{"n_layer": 17, "d_model": 192, "n_head": 6, "n_kv_head": 6, "head_dim": 64, "d_mlp": 512, "vocab_size": 8192, "activation": "geglu", "norm": "rmsnorm", "norm_place": "peri", "norm_eps": 1e-05, "positions": "rope", "rope_base": 1500.0, "rope_fraction": 1.0, "qk_norm": false, "attn_scale": 0.125, "bias": "none", "tie_embeddings": true, "parallel_block": false, "extras": ["capped logits"], "init": "normal", "init_std_qkv": 0.046, "init_std_o": 0.00558, "init_std_up": 0.046, "init_std_down": 0.00483, "init_mimetic": 0.7, "optimizer": "muon_variant", "lr": 0.0028, "lr_mult_qkv": 0.7, "lr_mult_down": 2.0, "beta1": 0.95, "lr_head": 0.0156, "grad_clip": 1.0, "warmup_steps": 200, "schedule": "wsd", "decay_fraction": 0.446, "decay_shape": "linear", "final_lr_fraction": 0.1, "batch_tokens": 65536, "seq_len": 512, "doc_mask": true, "train_tokens": 306400000, "steps": 4676, "dataset": "wikipedia_en"}
MLP neurons of a small language model. Each row is named by its layer, matrix (down: output weights) and neuron, and shows model dimensions 16-111. Each number is 128 + 24 x the weight over its row's rms, rounded and kept within 0 to 255. A neuron's up and down rows have the sign that makes its largest values positive.
A block is one neuron, or neurons of one layer that tend to fire together. Before each block is what it responds to, as a language model described it from the Wikipedia text at the highest values.

Responds to: Article an and name-initial pieces. The indefinite article an before a noun (an amendment, an injury), plus opening word pieces of names or words such as Ha, An, Rud, Gu.
L9.down93 [175  75 124  99 149 156 110 112  94 137 173 124 148 152 142 130 128 155  90 125 134 128  93 106 130 175 117 114 146 185 122 154 117 124 148  93  77 140 146 166 145 145  86 107 117 110 104 136 106  86 135  95 127 147 144 141 125  96 127 196 152 112 123 119 134 164 108  82 114 141 104 161  81 113 116 117  64 135  91 161 129 135 138 120 131  91 161 116 144 105 116 119 130 133 101 144]
L9.down330 [152 135 117  95 169  95 135 140 135 167 114 140  83 157 136 152 129 103 152 120 122 174  80 120 124 148 132 122 153 111 181 127 104 155  98 130 116 138 134 151 122 106  55  99 140 106 136 167 122 114 188 114 103  90 118  92 129  95 105 122 133  84 102 148 139 128 102 108 159 129 121 155  70 154 172 122 146 147 150 131 135 165 121 131 124 106 150  97 164 148 114 116 147 135 145 142]

Responds to: Date-introducing positions. Tokens right before an expected date: table separators, "born", "on", "On", colons, or a day number before a month, as in "born 21 July", "on 31 December".
L11.down7 [ 89 139 102 134  67 141 118 120 164 139 131 144 112 105 154  88 105 124 139 130 151 129 107 148 125 182 130 102 129 124 136 154 185 150 148 121 174 101 120 140  80 119  99 185 160 141 140 142 105 129  84 136 139 109 156 103  86 123 102  80 139 135 167 111 129 146  92 121 153 157  94  93 107 130 140 124 119 140 131  99 109  92  91 145 133 146 100 132 125 157 156 173 119 155 129  65]
L11.down132 [123 113 111 107  88 138 128 101 158 199  94 153  82 117 141 126  91 114 130 117 120 154 131 158 159  91 128 123  98  89 164 114  87 120 135 103 146  96 113 186 125 116 113 130 169 162 131 130  96 119 109 140 105 102 156 146 125 153 125 115 113  99 135 127 128 148 139 134 144 128 105  90 120 131 114 125 111 149 112 137 117 117 183 149 122 173 135 171 144  73 125 128  92  89 165 173]
L11.down235 [119 104 104 147 127 114 124 132 113 191 142  87  97 102 153 138 115 116 153  81 123 129 111 128 114 146 135  81 126 129 118 166 124 112 124 114 153 143 126 114 115 111 116 139 107 129 158  69 141 118 134 122 167 163 175 109 119 100  94 125 111 166  97 163  94 126 103 133  76 161 108 120  92 167 136 135 166  89 137 117 111 143 128 125 107 166 141 127 158 140 134 127 100 132 145  92]
L11.down331 [111 138 118 122 132  98 126 154 122 138  97 123 109  96 137 147 119 124 145 137 149 125 139 133 145 139 148  76 116  96 147 106 104 129 117  83 157 125 104 127 109 108 138 157 137 131 114 103 140 119 107 140 105  76 142 104 130 160 176 115 117 135 107 131 113 164 155 167 105 157 133 149 108 139 101 142 115  74 170 136 131 129  98 120  80 118 145 123 167 108 112 142 139 163 121 108]
L11.down366 [163 110 119  95 125 128 104  67 110 149 148 147 104 120 134 112 119 107 104 114 159 152 116 118 164 126 116 121  93 134 127 188 100 122 153 124 141 134 122 107 128 124 128 103 113 154 182 122 104 122 135 130  93 124 157 128  88 118 146 132 131 159 133 139 116 141 136 154 133 117 110 113  99 120 136 149 156 136 152 118 170 146 115 127  92 113 106 153 177 162 109 121 156 139 131 113]
L11.down384 [154 146 183 141  97 166 163 122 153 191  88 139 124 125 141 127 144 142 147 131 184 112 162  98 110 117 148 154 104 156 155 105 120 138 126 119 141  88 135 140 163 131 134  77 119 120 129  88 106 165 119 159 107 101 136 147 178 167 102 123 134 160 119 138 113 137 140  92 137 116 121  93 160 174 113 110 124 160 156 110 117 152 153 157 144 127 104 126 126 105 140 105 130 125 137 136]
L11.down442 [124 194 156 131 132  95  88 168 164 171 144 114 127 118 123 121 144 163 128 117 186 140 131 107  98 150 146  89  87 125  88 164 102  84 172 126  98 149 115 127 121 141  99 153 167 145 124 107  94 110 130 161 141 136 116 164 130 148 142 103 122 121  81 116 119 133 165 109  76 107 118  99 112 147 111 145 140 101 122 122 140 108 127 109 105 138 140 113 161 159 135 115 127 152 118 119]
L11.down505 [145 122 111 100  73 132 130 125 108 184 126 121 109 121 128 134 110 142  93 139 132 115 137 148 125 131 153 143 154 164 105 128  77 167 157  84 119 129 120 143  76 147 108  68 186 110 144 133 121 166 104 132 167  61 117 155 119 155 133  98 107 124 143 173 112 143 133 107 141 145  78 137 114 128 161 148 111 143 110 117 138 136 134 128 108 136 113  75 156 114 173 157 145 150 179 121]

Responds to: Rare-name word fragments. Early subword pieces inside rare or foreign multi-token names, codes and numbers, as in Bas-sa-lik, South Mi-mms, Rhi-no-chimaera and No. 61-6.
L11.down36 [116 109  93 148  89 144 119  93  89 168 113 148 143 111 167 159 148 173 130 161 114 116 140 143 123 131 144 120 144 113 156 123 134  90 101 105 141 124  95 106 122 148 150 129 165 140 134 123 117 128 131 115 100 144 142 132 122 141 117 136 145 148  99 155 139 125 143 195 166 131 120 118  85 123 108  88 135 117 117  75 134 146  87 132  90 145 136 126 185 118 147 158  68 121 112 126]
L11.down73 [119 108  88 137 128 117 129 157 105 146 149 104 122 132 103 137 131 165 123 139 129 165 102 131 138 115 106 146 128 117 103 123 145 156 121 203 138 155  82 146 118 144 145 121  95 150 127 106 128 158 124 118 119 139 134 130 186 137  88 138 132 152 123 156 176 109 123 164 151 125  65 132 170 136 214 129 107 124 164 113 117 160 148 134 144 122 125 122 116 148 115 158 154 132 121 156]
L11.down81 [114 194 171 126 140 127  96 160 151 136 165  99 118 179  95 182 154 131 115  97 127 138 143 110 114 112 146 110 173 132 135 119 104 112 147 138 111 105 122 154 111 120 129 112 152 121 145  82 171 130 180 163 134 106 112  95 129 119 159 165 126 127  84 142  97 112 129 203 158 106 108  96 151 189 129 107 119 143 127 118 110 113 155 127 163 127  86 128 133 134 130 149 163 142 153 162]
L11.down84 [132 168 122 145  64 137 128 131 123 152 108 128 154 120 107  94 143 121  98  97 124 156  87 143 137 122 114 116 154 113 141 118 118 141 138 155 127 140  92 133 123 116 164 101 147 132 134  97 115 140 119 125  94 121 110 164 103 150 132 135 138 176 109 125 138  91 133 129 129 121 118 158 113 155 142 137 153 158 106 125  93  71 125 134 115  93 154 104 150 136 125 141  90 112 183 115]
L11.down136 [150 110 160 100 141  93 123 124 120 121  80 114 126 133 103 107 129 120 117 102  87 155 132  98 139 122  96 137 133 171 121 128 147 151 121 125  98 107 146 146  81 132 140 103 124 127  96 122 100  88 110 104  97 123 104 117 169 164  86 134  99 164  89 112 167 127  99 137 166 117 126 108 126 153 131  96 107 122 167 125 146 160 118 142 129 140 131 111 136 120 133 124 158 113 145 173]
L11.down342 [132 127 130 121  87 140 103 154 106 104 120 123 127 144 115 119 117 135 100 138 112 182 136 122 104 149 128  90 161 155 148 158 183 132 152 131 126 135  90 138 134  92 116 136 142 179 118 126 106 149 148 178 122 104 117 126 106 158 107 142 110 190 155 158 149 148 121 145 146 118 118  93 136 121  92 138 142 113  91 142 110 123 137 147 137 134 115  84 136 153 146 125 122 165 180 113]
L11.down343 [138 165 131 109 156 154 122 179 107 175 174 144 115 112 128 121 112 165 119 126 131  68 130 136 122 117 135 171 155 122 126 152 162 126 133 136 157 149 107 156 127 178  89 115 123 143 104 121 148 162 153 103  96 152 112 129 180 101 147 139 186 114 136 138 143 119 114 143 147 126  97 110 157 128 130 109 110 117 134 142 170 109 109 101 114 130  96 125 104 136 131  86 150 138 143 130]
L11.down456 [100 140 119 117 156 126 137 140 154 139 122 144 130 107  83 122 141 108  91 134 131 146 128 166  86 119 152 131 187 101  94 146  85 111 140 114 135 130 124  72 148 178 135 100 148 128  98 138 102 126  97 183 137 125 121 139 133 153  93 136 147 129 123 115 143 139  96 139 117 116  85  86 123 128 107 117  89 129  83 124 136 121 136 110 110 159  98 147 120  74  80 108  78 115 156 152]

Responds to: Mid-name subword pieces. Word-piece continuations inside proper names, mostly people's first names in tables and lists, e.g. Darry|l, Bob|by, Rand|y, Lizz|ie; also place and team names.
L12.down38 [165 129 142 135 120 115 117 142 122 128  92 139 103 166  88  92 134 190  86 125 137 120 136 157 143 136 119 122 137 107 157  77 118 100 139 169 160 117  98 166 146 156 103 133  81 125  92 163 168 114 123 118 149 175 108  91 102 126 157 151 142 116 121 138 168 169 143 160 100 122  92 157 126 160 142 147 107 129 123 128 162  93 161 133 133 142 182 148  85 135 129 153 112 167 115 139]
L12.down118 [122 105 103 125 137 168 112 177 119 169  98 104 115 110  83 139 152 112 177 142 176  67 155 100 136 123 119 149 121 107 123 122 155 122 148 132 152 153 123 164 155 123 122 147 122 140 136  90 160 120  57 104 118 160 100 115 124  96 116  75 103 127 118  67 107  85 164 103 149  86 125 121 151 116 120 131 148 118 131 127 166  93 131 146 128 113 117  97 109 134  95 124 120 134  79 141]
L12.down128 [135 131 147 115 132 145 145 160 120 196 121 173  94  87 130 157 136 107 142 140 172 116 109 101 173 160 122 149  89 115  96 178 120 115 138 119 118 148 120 141 156 114  99 150 146 138 143  71 130  70 113 118 134 164 138 131 137 104 131  98 132 175 140  86 129 102  93  60 148 140 121 105 129 118 109 111 117 160 134 102 125 129  94 133 130 125  96  99 112 113 105 117 121 124 175 131]
L12.down210 [ 96 134 129 147  95 152 147 110 108 121 117  80 124 125  99 111 123 136 164 140 168 127 126 107 161 125 161 148  48 118 130  80 157  96 129 170 132 138 158 124 115 129 130 134 158 141 155 121 152 145  91 113  65 150  81 113 149  97 106 124 120 139  98 109  75 110 117 113 123 162 166 121 152 150 152 118 149 135 147 109  59  94 163 115 121 132 149 117 111 161 152 112 132 119 119 103]

Responds to: Slot before dates. Words just before a full date, mostly "on"/"On" and also "–", "to", "as", table pipes and colons, in biographies and histories: "ceased on 11 November", "1951 – 15 September".
L9.down140 [127 149 101 116 109 159  94 144 151 127 105 131 121 117 141 131 148 117 116 112 139 111 105 124  85  98  99 111  98  94 134 149 150 141 117 110 140 119 187 164 160 115 119 112 147 105 156 128 126  99 147 125 140 132  97 147 111 101 139 106 107 166 155 125 162 109 138 104 131  95 108 102 168 162 158 107 153 112  95 141 107 128 116 114 160  95  89  85 149 138 142 153 153 155 120 128]
L9.down391 [118 140  36 136 107 109 155 153 131 193 141 128 128 126 101 100 107 133 113 100 134 139 103 118 145 118 150 124 164 157 167 134 146 107  87  98 114 144 136 136 111 106 153 132 150 168 118 127 121 146 101 131 152 137 140 156 131 140 136  98 112 139 167 114 158 121  96 147 129 137 117  82 109 127 187 107 114 109 145 132 180 174 148 157 131 159 194 105 149 102 119 113 138 102 134 119]